{"rope_base": 10000.0, "rope_fraction": 1.0, "attn_scale": 0.125, "decay_fraction": 0.935}
MLP neurons of a small language model. Each row is named by its layer, matrix (up: input weights; down: output weights) and neuron, and shows model dimensions 176-303. Each number is 500 + 40 x the weight over its row's rms, rounded and kept within 0 to 999. Numbers have three digits each.
After each neuron's rows, "fires after" lists the tokens most often just before its 100 highest values on Wikipedia text that the model never trained on; "fires on" lists the tokens most often at its 100 highest values on Wikipedia text that the model never trained on.

L18.up1448:508453445545522468509514464476492438432509548437552481433530565486474466510491451468548492461531485515521512544493454493466496478485465509528524505480483520520450422450533490492429502528493418509498479480449550522512464409488523542531463564575454495507478572515488501545471588507459557583520455479492512492460598510505511496576509481468419634524618469491573498469507557558526545494523
L18.down1448:468459476493538556493474534448512426512517620488475467415512448453566531507475507576397562515477507415573546500553494527491503596437491482490480485509425483470592575438486488474506538560502482523495517501460423530453500524495447452487540524548491536492554469482442503515515468504517518507478484535461507482454458535518536511528409519478497471508503524555489527537556498468442482521534
fires after: " |"
fires on: " 0", " ", "e", " |"

L17.up24:536494468498455440543457542448540576459459523374517534469470466576487510518513486457476476503511490610542429449540566440498436480547481522509501536553490492533507500507524452511485438560494452502553499424476519520489466467476528565470511530503441460484571418533516478472495595517572472539548518500479503475507455535528492440518574571491469516511508592450482429472523574481567501454508
L17.down24:501555538624411507519469478478490481442545442521512451473535600444516461463539472486530454481448526477503530570441452557490473461443517528478473513483444502495500450523495452503492503494495489458488462465473510524502489535410455476472508567517501550538575533492458450545543456506498449484519504474479534500406472456480421432525547462416496472502494540583507560451515604519497600502562
fires after: "\n"
fires on: "|"

L6.up164:468499540449506561456499508561462476435473525494446497550483491471563405465480495501497433622389508538527512521488403438505541474486434487509501477499533524503463517465511421528443518527470453527454506441543445501451536535442577488519363440475476521519497463455525512530487449495524535394518467516413548447508531494521468437488513564483520536526474508481442451450553520518573489483535
L6.down164:546501504508554463514440565475556494428471522506458538474478512537486495510484536485455471508547562542505468563563529507579454487512477490576506477535536474499493505450510478459481537496455457470451527541500509480529532538547494450490545526471484511523497546482457489487516612563488566549485481529521513445511489579522491479412538507575412459553504490487497493460506510477500556530477
fires after: "\n", "|", " |"
fires on: "|", "\n"

L2.up785:456476487471488524467533506543487443496483493513578447535479533517486488491476504506519534529549432496504520450522509509468558447511445539459494520462436467597490522423529546511448559531506445466413493525510479465404472421483460484479552552482467504443545516450510503523565460467545465434600484416487530544468553524531451528452562506482495397541474446461506478512553455526522580494511
L2.down785:523597518539469560503489502487430491473502412557488499476512455510486493516518559533510423473532474477507491570496494496456490493537513507421552573498526527461413522465500471541480516448523525555490551400523558519576513537467500476510467473455505542524470465530457457492562539489433457490528513565581473488451507574532464568498470526553577467480569548450575545527520575545516458574505
fires after: "\n"
fires on: "-", "|"

L6.up221:443529439476519492530515494514541471515474507440542468523461479438372543555431455444524494536530479492494523477466477499448453452512459484489475492554506498537547509468533481475583487476562538449515512496501522466583497466476436528540465501519485502450496514517551459540537452509487563519482494426525502494549503484547467612454528537474579500557559492510521607514463460554485565507533
L6.down221:524536518602532516472522541460476486459465512494436504425499572539528482538519523551458480537481532513426485540517499533488567492537456444459493519517498541512511439574536452541473495543440457581494453507511553519510466549520510576518517529567542564489511524497471553521503504452507508527457477480452528524517449457535570459541484482509543548477447487472536438508525468540544479506512
fires after: "\n"
fires on: "-", "(", " and", "c"

L6.up39:472474480528537456501536494548509526440549487506554449501511556408586537541483547588474446531525470493503507476487519530483509483440491498496539454497474446538461428462493467519410519521523531496550478573551571467523548505560517494473484569522468438467494495485456471509563518573503476494461440476437566470493553564500461515525491513509452510517564481438538572503493458434552488540598
L6.down39:556597524491480525482572520527453503487509448511461613473513503500459467480523351394476550618486497441510487506547468483505479484525488496531536531488484539460417551461495530532580470515431512525470486538479489534544516516503496465517471458477530551475466421524516534499498493531482446467525580490494469545486446493483549546498526534541516454464505492550565412551495521482448508500532
fires after: "\n", " of", " from", " to", " on", " and"
fires on: "-", " the", " G", " Black"

L17.up544:459472555550535483393511458564445589498480499525480523495500509542561531528494488448454527470547495502487484472468483513523438538471504522458571489520522454482464463529495468569474476539456567537543514540480486499507558522524557525550459483519456540504445464465504478472541453491507428534495426504535500447493532487476541625492451511472457462565522521469524400430491446550474532525496
L17.down544:462557581531488531502556580516455467604458522482506491513434531519502472533507463486496507463579472526558481472462460494462495516515391537556530471482566503521429502490477529530444467555542483533532549488494474479523565551477555462504473502493525518542505520502502479486515544444494465511495431491572493467506519506517473542514520518445530475623486597512538515456534483526552537547448
fires after: " |", " -", "″N", " 5°", "°", " 46°"
fires on: " 3:", " 2:", " 5°", " 1:", " 50°", "48′"

L2.up935:530423440427452505475447408523536485473443532536444516488529476463473462470557494468514485546490520505494579560553463469581495508504461478539424506501519446506433483458504473452475565557539410471493540466433475521512465517563551533507480491449504485504531489575521557523443530566436512556586509416573489513451592519569522458431490521487510488491588497499468487580510557489533493431565
L2.down935:486551535572520479548556600503448523549539489417520444519458495507502478539430494512485475488529467488509479465480504521446573510465550520508566491484446568493533545471462570538483428416514525504516490512553522569530515513514456464446481539575508496547493519428491464470477423475569539492407519547502515509517412478423524549530514467525479521525383553481533574454497422515448525528468
fires after: "\n", " =", "."
fires on: "\n", "-", "K"

L17.up1194:511431496531516538555519536443445547427498515513454509529518537490519493495471463488473449472494528505535502487436462452483468510471529561404468488509432491495528461502485526463504486485501524488505565448500533488497513440503491488540498463501498535539539557559443509488531463530503463599483541481481477445493488542491529522538513466494447410493508582498544568562527527580483472494460
L17.down1194:524555478498546495507462544514551452558483472498489518507552438493496533565591509475494422419467474584500463550554560549550494450448417507526466550553502425510501518477485503526552486499494531517513496466461524517514487555456498538518461449498497470480481464497493435460485524398447495506479435483509511492499482442492434513453472431493464540477496389513398484494470472553462495503502
fires after: " |", " —"
fires on: " 3:", " 1:", " 3,", " 4:", " 8:"

L2.up669:486488445489524407456543504509550541436459511504495521549456518554493465510497504523457479546589547519496538529505427461509530472479508505487500520499514532477547437504575487439493455499438511511495570499497440498486558469441557536523470447532355543551549409423525481479544519446478397525447470495539534478454513448456423507455530495489467573546486524465442479529513508463558536501490
L2.down669:427433510492497599419432514545480542474537478569430486502585526518522561560486567512447464460497492514533485540431531521545458556509498439503532490523501489453443558550524540569436460485495472527532464546519547524497518602514530465465414496517544481546546540452491490555500541555488509511502488528516517495525475553507525527592483458495475462555488536405511485429471538514560456436510
fires after: " |", " -", "\n"
fires on: " 3:", " 2:", " 4:", " 1:", " 5:"

L6.up1594:488470485553506475514550527537465483519463535503561429537496456561481518547519489475458457546504497462545515512519448480461502537435437501495518487490564553500434518517550432488466548378530469561486478493532515503446519415470521501490500424542520503480545527478545479506462500447503512516551514517553563508540515487581491528452488541599449540543517519484542439537585522471568533489463
L6.down1594:498514528502454503470502545529480591482494523489551556443545528511551484554522503581503550544490470557506481477469443521558544523535505485511474531470461526579540567505496505483469531523572498520465533469570508434535475517485517488534530517489479428493610526469529515580490533536497550465491532450588444479515501494442507487544607489488497538470512565547518479468482546500475464445493
fires after: " |", "\n", " (9)", " (6)"
fires on: " |", " L", "|", " W", "\n"

L6.up1064:520487438552507502605487454505481544530520518440534484502438504538485583514485540481450491425479502432598562481466573539463535555508425608503565523452444528450479534519464474468508470480515569471470526483440525529567515492551473573569486524501482472458515513445546466492527530497432502522494476460504497497506520503470504502500488447547451484466532519477497462468425476491441538506545
L6.down1064:573515511424499493451485542436575508423468467506452499578479519483520501528470432493523476574593476493440472498534507519492478554483534499518460463441489494492542487573481493532471531514563467587504495577503500509416471575481481554511536496536469495474509498545550549438489533522527571515448505505482504572463425500572530489488509581518544523491456521550578493513511497519441482444464
fires after: "\n", " of"
fires on: "-"

L17.up1263:586482496446525536541507503477475654517451514430535505465520534523501500514576580533476482526462518462476553484468442535519503540455454518495472509400514473528528506476540472491518541498539450410440440490405470484497474587540461494506548576477439573444497460474476423591514503506515488472504526478536471486451497474511527501452476501572517550541465466499472466456458476490473480455468
L17.down1263:490492493533475494437488488526508390471526456563495490540490443555532502523479498420528472519501510513502437491445546452518492534513483453494529491568516530513497486515491504578495518530420543586552508528542535480557534481571621503474534439507519515455524454548537512484441529463443461481463521481477457451486562488482460416488525459481517526501509499450531576498552493521570468515525
fires after: "\n", "-", " |", " in"
fires on: "==", "===", " Dark", "-"

L2.up987:449435476547418500532485479541523507553516535466535472463515512455472437448509441482465419437481542490462475454453472506487432548514536492525461473497542488495463543483512464449541497479476543464454506469509534545555612487507509537456583527617427522473414482476531543537503523461523455546477496550508471501478539466424497497452491490484440509537540493433494490536468416408536520510518
L2.down987:591528468510438480509470493583458478494472512510519448488437495522490502537433483492530500505575509516541526484548505523493496539529472536510503473498546524500555446509517514568483493545575438597510459557562524481466476603444487526510413533472480520516571524495477465510490531480521540545464489510536546507480505517527564505529511539464526548470393539506552506455586573633522510564500
fires after: "\n"
fires on: "-", "″N"

L18.up297:538491466521525519482512475529522542554518552488503499516480471517533484565492536552470472506509515521405489504547580522467479469443459503494485514521415551503454528481444460489466479463544400511527486511502471515488516517494566524514466508539559505442469559525506471484486590543479545484503513563480532493503538455462590552509478500612480482523503502509519488469583416548445539425449
L18.down297:453458468463489511525562555470431486522460507484490540467505481480478559533531486473495487440491534465537494461555492586592471546525526494448523513548497465506477568443529518495542474480528530474562500479463469451499538508472455497482495539517477501602529531480509494528464437497557474501485519540462507511598501417461465448491462512479475499417546495477542546584550469464502480518553
fires after: "\n", " |"
fires on: "|", " United"

L18.up484:512550570459520468442463438502488486526504512520509442470542460512517495460545463512497483480516489460396523506502478439443541565485497505455501461496558498623517552596458439492478515494537516521550409443547469509463519534514506552528488513533478489464552454541386484526513554568537484546525557543532522476484471515513467497538497521507491490533459565472442499477498517531490475480511
L18.down484:437513492545504521540501481520513492501526468467454577414496521521508429524467458491424478449501482517556483479461582488507475508490478512520491554531484445445452547489522543467520455568515520529514573465458557528483508572431546480454540519502528516528535523530561455509468457594543554565434459466567486568457468459481392465537496489520490538456502514589559523539480475538435460484506
fires after: "\n"
fires on: "|", " in"

L2.up1363:457521493523495509450534501531535520479454529563544521476494438521498556562528493495486430421509458507433482494441514520501455616488463568439495411523508572482521481480533483459541483471449446370517497499531527530518452496570597539526511493465488550472454467458457524527479491441534543535535542482512567456539488455535518543460496515512481487473494513450514493477497480514540493504492
L2.down1363:543539502421464495462498548456518480476515556490495500526524434491491526530457483494519475425473522445520531472444527478455444530480513486484543526510508514425442470450535527450498465489512562506528546475476467542549446548496577553489447558548530483536484521512476479552521561479520473488585515521477448497544473502493528512570533429506485487543397497553521542482504473475511539561455
fires after: "\n", "|"
fires on: "|---|---|---|", "|---|---|---|---|---|", "|---|---|", "|---|---|---|---|", " Stadium;"

L17.up30:541463456515520510488504537554492517529491626498489492521529507523493490506485530488494410587451483474513496565455518433495538474523559565448481579481488484525536479512469513502502498490455552482519498473513491491530531541575549518463477555481450481491390440425514536432479442527501544524490490480568503532514563459479444461537560518442583423527533543423447522429454507428526509516481
L17.down30:430454533566411435473511485508528492546465460518463563553515505462553534522463467489446471476457486455540504441489578518493533552499484517457538548488483504501516477600578518468500473502479499474538485468482496511531509445535551524553379512518512488455481496473510474494542509478545522507489534565454419425442539540464510539532455542500412483480465430508559515486548437478468535533526
fires after: " as", "),", " a", "As", "\n", " Website:"
fires on: " a", " French", " www."

L6.up597:407523504561513541469476520520471483558532440467475464524458495500506566546477476478484517490503503554474490528528456455524482542519503519509506491549437522524459499469461536532549472525497476548587546479492450473532527523511446525545548498532458453530520554494449502517446524539412452481526524520445461558502559415494527473558523551554495514525599501441507542455610432552505516471533
L6.down597:522519449500553493557486528485483541470512514500565503473535552487466413463459591459547541487442503515511535515511501505496481484513525519529548495496534517538465504414579426490503569498446500461452464574454553563528499519518562496495537488474548514449508405483516539534451464527556469461469493518543528534461394479518490533546496406505553515469454462586472512454484557413486533549456
fires after: " |", "\n", " T"
fires on: " ", "A", "The", "ach", " A"

L6.up33:479544493502497526462492554488378555439520477496561446497476467483576436439445496529493495557535473478501492542518448572576546519492440495539548544464499628429512481458436530506502490517463481516542556540531488460492487543452500483471531521523488564499528547433540450492466523451501481607436492527461507502497532507411454529503548512483496540503507467521549449553521564513509446440562
L6.down33:526424486547494502539498500492546454487521490515437526498473518520401561539542475467507518469537481481474490443471531516437425528480508536393495495489484417537468522519531533535480529442504526513451458541472490532545467547504517469555552531581535397496490485545494554497507545549456462492505513517531513485526558487563568481453484508544467445498488581476487509437494468521479510517443
fires after: " |", "\n"
fires on: "|", " 0.0", " +", " my", " we"

L6.up586:542432554482483545484486514529508546540460524555550494562483498465441560490502498436539416523523526439539460503498430500475532501463556467586433495485503536520515461552519495470491425511484546565495468531499502518586531443489427440500554531542516468446403507532507511521521478539429499466556559583419542518535441517520518498460507495511510533525442515504477499582476484485503534476502
L6.down586:491518504529538531522569458462525486502459535430425465516502477487468495449534513489560499452575572526438558494470524511498462543551568524563535471490441585498495533491538492529474538494472476486460536421566424484429498496489489521512410483483465496531544442478465472462435525508535502545482585541596504579493531487558535518544432438484454550450490537422504508485479570499473453524465
fires after: "\n", " =="
fires on: "\n"

L6.up433:495466416555502514468495460554493477500506541513454476484482491513487581548529494532510479504500464507505559478507519472481487465498496567489523478526469454489444519457445528534465474505570412464516530512549522523533496575489528581413506512444529560490510494550479452471536555458418493538483478495520410472456487559494526519506399479557496555527473508488491507469467550542546486516474
L6.down433:579511494487503457486507453480565491508457483519589479500464439461499514497549514574512492627524501481476453461509482539466537541545491449495491603481469527544528517531504536571427532516478539491565441520535464531535524624472447486516539468536563515568500455502471544517498460540514545546385517469451526537569469507545513480454469533494515436488541559454522503501529471508493540447512
fires after: "\n"
fires on: "-", "|"

L6.up359:490508501482477528477531542550494546469618469445507487495555499516539566485510525441518481429466612484387532481475565527495492537438553433457512468515511494494464467477458580478501470538538502537456496498549520538493515499509475441516447566520487582422533515460463451507550564468527540480471458501513479526501461557491473475509490502521427515429548585527515480534488545538518541547539
L6.down359:448478522494512440468480515458552525530480461543577441526526444456481538481538552542444431531540508476439532511487507431469572582538465510548463563513518494556478428555501501525514535471493535536523567491521484498447437442577567496568532520486517557423419551492558495550501493491459495538525459561467511536478477447545516525499517535412481509564447551457510483489524501514447484477500
fires after: " such", "s,"
fires on: " as", " including", " include", ":", " =="

L6.up24:533501460553495534523549502472496448493539504588535561541469512483427410562431556563503476546520514527554465539544422543495482514480489421508517507577495542467540444480509502487499499504503559502513477495492480503501534478492464492449509478534491503488503484517510552504523468559527496495483467508442516548446487549462493541567410545456512540579523520580467493502489486497503519566587
L6.down24:506515457492489498562444521524461542490489490522489479508559456470505579492538483493467557512474536536470536528538408502498467497507480432487386473533470504478452528514522400484569450542505526630500549511490516540514559472562445483484571465492531474544573529579429513526409506425555521426522536481497464517498476461562492532512507439525463538562455434476464505520520470551509502458489
fires after: "\n", "\"", "Final"
fires on: " |", "-", " as"

L17.up392:503500478438502457450432559475571463485472469496539591498476501453463550452566492532422496502504506547507463469472504535504539550456512493503552520469501508484514542505509494560467513582452481458507493490507512475483516455436525472452536509474558516521575442525525475539470506424502503446542455455587491493461509445503521588492454589517473542496532460516515481495527507477467473519505
L17.down392:491572540538571503568503422548562500461487528444526524538470516494455572518501496490455494569507515519492531423535522533517532480493545571457562503432527496507522502502420533476409479463577431457538526504531436520492514520502491478504512496548451506581512565454587460509532540583556508482473497530410517511456511490479520498520508485545501504531522449505451545507496496475451535521433
fires after: " in", " In", " to"
fires on: " the", " The"

L2.up158:470501451574487524510559427444489504479462494579511607499512437556485508471606541492486451537485454521560537474520531539500442485510482456493501486507537506519541462481530518542477548484516544455597496510512489420499501495468530487478479593528449460469451513458529444540511540481515442531467465589475511492486501429481500496455458499520461398434484472500489499487483442473526490485525
L2.down158:570554520466510433518439564546485539511518507428546469532462551442516497551440491516500524503544546481489481475464501507500536508466485599507538540490449485495449487538488417484460450520503502519454513510426503537504537544499454525476458379487587518465487475539468495448454491496496464547533468422501538551527531553464544521535407525561505482471517545492521543508485528539455554521458
fires after: "\n"
fires on: "-", " Tri"

L18.up911:474464530511515502512448491488542512458494452490531488502555468577523495496509461556492513510452471472448510510498486493453606445534472480468511442459409528462533492553521514510493541507406501460465499477494464527525424455556485465495521422501612477536542473421545521487546569550549495447531535546467463479480505434625510539423507534538467539497429399529461564456559534489507535512502
L18.down911:535468433567470474546464486550551550550516551531533563505521531540570560447416484477462454443457539568533499523439462493447586498515536515501540539461495488524477485511531465492518472602524493457470482432506473482519530514478544506533470475550489450476500491472480453515497526463601472514524565527560494541466455492450500461525525523521542448564536515573443503491546517472528477487462
fires after: " in", " In", "In"
fires on: " the"

L6.up1109:538470459492527460484524436466508450494484502517570449451570525517489461548472462460533437529490476475475475444497559572568487528510483466483497480544511482480450442494547526453518450512453424421499483509482498509545497462491517495578523454481503515544533497463485544526535511540506458456542485535549416482500528482523486478473509460458501487483497462574444468528505478493539452539539
L6.down1109:573526507534509537518451561484502550558461470520493488490497570512577479514526484442453503467525482517412499443484499569575471488552442464521506552567469452467472500561551542501418512527496462525487523484505504470455501476560482489496489527444377516482518445507517573455479520508553462479547474510478546432545501473545521459510519522548485428499462510590510527471529488462540502455488
fires after: "\n"
fires on: "-"

L2.up431:500424511512498500464453450510492492435495534535453440512507446579355544562483528558500492553470442446494513476501484451536457492464514486547480537524544541435538487464536505515542453437520503562550431510498542506532514507488547459529503423481459499551441515482472484431469479531497473546502537512485554467486489514552560475442465487515467550561464474543468573595461496502528490469471
L2.down431:536462490516496469494490538465444485464544452492500484524508502465553506456509439409534487486508524525431563498556529502541601489475514490529512481445441502484475495472516493511481513560456529452506492456520473464448481554532496532475557466541530524558498509487478470490543537497532558462563549533586478520609503537500516550473535447495565564496492494450476595463504514544510463483513
fires after: "\n", " ="
fires on: "\n"

L2.up1392:447511486474460537506550514504508491474507475552474527432546502447513452458587474519500509504533513508568485494532479470467506461557522529522544501498493504538498484566509479476519524546566594440546518522506567516436524487477523494527467482497428394550424501544489506508517570531488528474529500477471566535482509501520504474499498486459555506470553467503481451484481528470595535452483
L2.down1392:584482524504501489510481480473472503512498550403497446562471476478518536561426532469481409506482466500464521461453574507607511514477483484492488519444522510450492512504473527530448504496442445486437500511521454554548510492507476543481481503525572590413588533441496535508450459451501483509505452517517482493476472488470485567523443491548505469478436527531555559510525458509411457505538
fires after: "\n"
fires on: "-"

L6.up23:539442452583516542487505451578487506422487532499495474471459481426485478548504528492481488464488454446465479571531501468540491445479527481554455499491531450526473548447529474484497482454548513515479531535507441487487502518495524518533475435482514412514451525508497456516569482502543483436467455527500509453495498474401499510524573522478486436574468554518526425471545538459497460502434
L6.down23:515509508496502467476502502457549483542441468460502517527502507492460457520476581470490487440515506467481457451477472518529464550527468499510529510457481487520538497487430455474455509532392564603478551515489481444503418412573518462475496514467412484405504473516499524471479439522454482462532523533490500488521522493494503466473481515584525502492521461504436520510541478484521526530552
fires after: " a", " the", "),", " of"
fires on: " new", " French", " Russian", " Belgian"

L6.up89:488474527566553508474475466521494472548528470495556475459456507535482527508452506504520564514504448492490526507467525504425586514442474469512442526515533503552467435403530560512521494512474496501532549455433584527536543455408460587549474497608543519462536500497430466532476550453504475504512525597481521495566487463462531563459463393462545539487547467488552568569475510453512444505577
L6.down89:508505456522465525546561539469524485477441497450512471501474516547456472496579429500506497575479546451499523537540495507553480464488484512478491477498422528534450516502512501515534581473477454530492556532541475568508449600560423529502518449459552451477439537482556522495472553498477556492503482510539502538496455568527470462551519615515497490471509544528516430485533431552509492579519
fires after: "\n"
fires on: "-", " which", " still", "==Personal"

L2.up1570:446434482523442516496541459459501465474540514497485534520469469509543445506477549470487482437605498509509519512558509473478541415504490524496506542581551515445477522515544446501543438518548545468493493522484520489471482503492521507551586494509471557449593492493483502519471496536538497583471510516437480461469501507474546498492478513491413449495469488469538458494541510595512510512519
L2.down1570:544594518522551456519515545502492504485493486524535427523516551538542539502513484531482437564468544506495521463462489514537477574496466527531508469431466522575467478501469563457411542495464449539547488518547477535524515512537496522459425548512543498533446501478488466479555504457465512466502502499541521565507445530510470549493500471571560563489536516494449563566468471467511519459464
fires after: "\n"
fires on: "-", " of", "\n", "al"

L6.up1123:476530480455538569507511490567483572444509488490449365508527387481512451555446500451462511475539468510461512498493448488508513515529447553535463483526491496473447545495510434526431463495450450458578515477485516465526414497531506557513500533455518547478524510521483509500475431520443458461534533486438527477466517431484564495419512472552562487508516496444471499423596472552519408516487
L6.down1123:473538491583435510529429475438545499500465481428530485457515507567477525453506458541573480509489520547474523456542521484480515512417465493537442435495536511504540509524469552514515438494448532540510442498550485577518516532453490534506550507514456523487513448501527386495548586476440471507464459479461494543526491581500518524537472561449456547497535586499499510537482514420588547490432
fires after: "\n"
fires on: "-", "|"

L17.up66:485499495520519452443478437486410438468487550543484490514517555504574499471507497579498507471485529467557504458531419520474482569487512476507495516454487465426527472487495486525544510529505515477492449459529543473527459467469484538491521478526435593534454511497501527551523436506503554579509596408547473499459520506547515461412495509492469478556571469453524531494477551637542499612505
L17.down66:543450458445463526558498504448536516503463553547379554534501543475462537591505545556501496548513526523452564544603496440518450503551468564517498498471477480553497538534507456395504486432502463529508535492490480494471502482500515499486497482454460487432464508493499532491479559553483480481534510539431580481454481461561500527568548452502491493420463468471533539431504527530483477448514
fires after: " |", " a"
fires on: " 0", " ?"

L2.up840:472498523493503508550432569443536457450528492464471499519495522522426507506505426567506415507456492529537550441526432530428489529519453512533457409424520477483538474470490490471538542460500488448537500508526448517517516495525469427552475500513538516491537511476509514470483495481461522427458524487480620423510507563449490532506502565519478441519468471484491526418482422529509604383495
L2.down840:532588439488527503475491463529465578525530554543495502509495549441524531499440525406513534495571468502516458463454537480597452496466519536499483547543539456485442493503550505502484488505451582581481425528554497477525436556467493511439573550510483489455502512541481422481487525524541414557563513498433438585508529457520506443456467413560496505561550538495502491590536584506532447530559
fires after: "\n"
fires on: "|", "-"

L6.up877:547434498531467584532504481415501451414499549604512568540520465501543487499523548455490434489539482522487526505460512500520556388488504505467501546479492497542472455557544524489540467416563468518530565510485432431517513541490466466497470473626486557518545555480542525504521471455480422498520513507428520474540511504526502525475511453479464535459554535459445486441468485556519499464520
L6.down877:482450504477490498549463504550490499447516523481510452510470531444474506523510447474457453516498527467499488515522489434574479569465533477517553496477536478447474594541479524508438496549487524433418461548468526492533526522531497483472516449505466575633526466431438496530515523566533508505541539521472501559500500512514563469501494518458522485585502466416502545542516484477496473495455
fires after: "\n"
fires on: "\n", "|"

L2.up511:533501530496471495508541461482489453429508501447427464421438500493453477583481518524465529498611492492490536490436484461560485472464465477478498543526481518526553445478539538491531520534481535524487485480458518494473570447508519532460452505539492477497590452464537544561530503534507494528426436438445492463484470532578493484558524528529568599482441458520512456456543499486483471525552
L2.down511:520497453464499472508472504513506501475462513569512500557538518525570564425550503491478487521439477485515522516548501500476422493495521489516486481470498471431512537515455485498471516535548451457481499550533539498458411573473498485540509536473476532479450560513481488489444522483481439399553593549469488532501502494465547458489554518484418485444561563463488538495486489479555556463540
fires after: "\"", " ", ")"
fires on: " |"

L6.up440:533508434540493498532490499500530469432551526567488462468536495546436542538504482539554425501476532486501470571484510521450489531486526527501523502507472502487430527474456523491529496507543492499468519548486523545487523507447535513564516447567490465507477485463478522517513470452499522449490525546527510468472507461474457415449528449510470526501389497484507432529512442467483556497516
L6.down440:605491504475520455508501468533478436518552544623480521426569428465550568465541464519572442506540449508533449465479527562487538448544517490541550521490507456451459554444563479519464511534495529523543542476552491508381487457491513506517571528453492491520439550509459455498497460510520507490572535496483505459472467444487573490500477465483508480480447508522453523531537433499496546504529
fires after: "\n"
fires on: "-"

L18.up643:495555454467551438504512544452543542503480509466487443510584527459478498533468536507491427529497433537550557516448508513448470517542573427525499474569517426533525504492554476455485501437471484530527501455438551512522461550462527470451510491452473548573499558546519537470513496462520442546566474497492513542521469497479460515382526527623539450521514490503488506470537472515546465467529
L18.down643:583472446537494556452471504499548458477506436549464559493540501540424418492493450407492515344547561509511487535441557520483531512529438481472457548545502582459430460511493366484495511491522459525520455539518517491463539514568536541485508533496555497521480414495493461455585443550544491547531525497463484560525521447499509486543515492494554510432542450491531399444489476458437500542520
fires after: "\n", "-", " on", "|"
fires on: "|", "-", " In", " 17", " 27"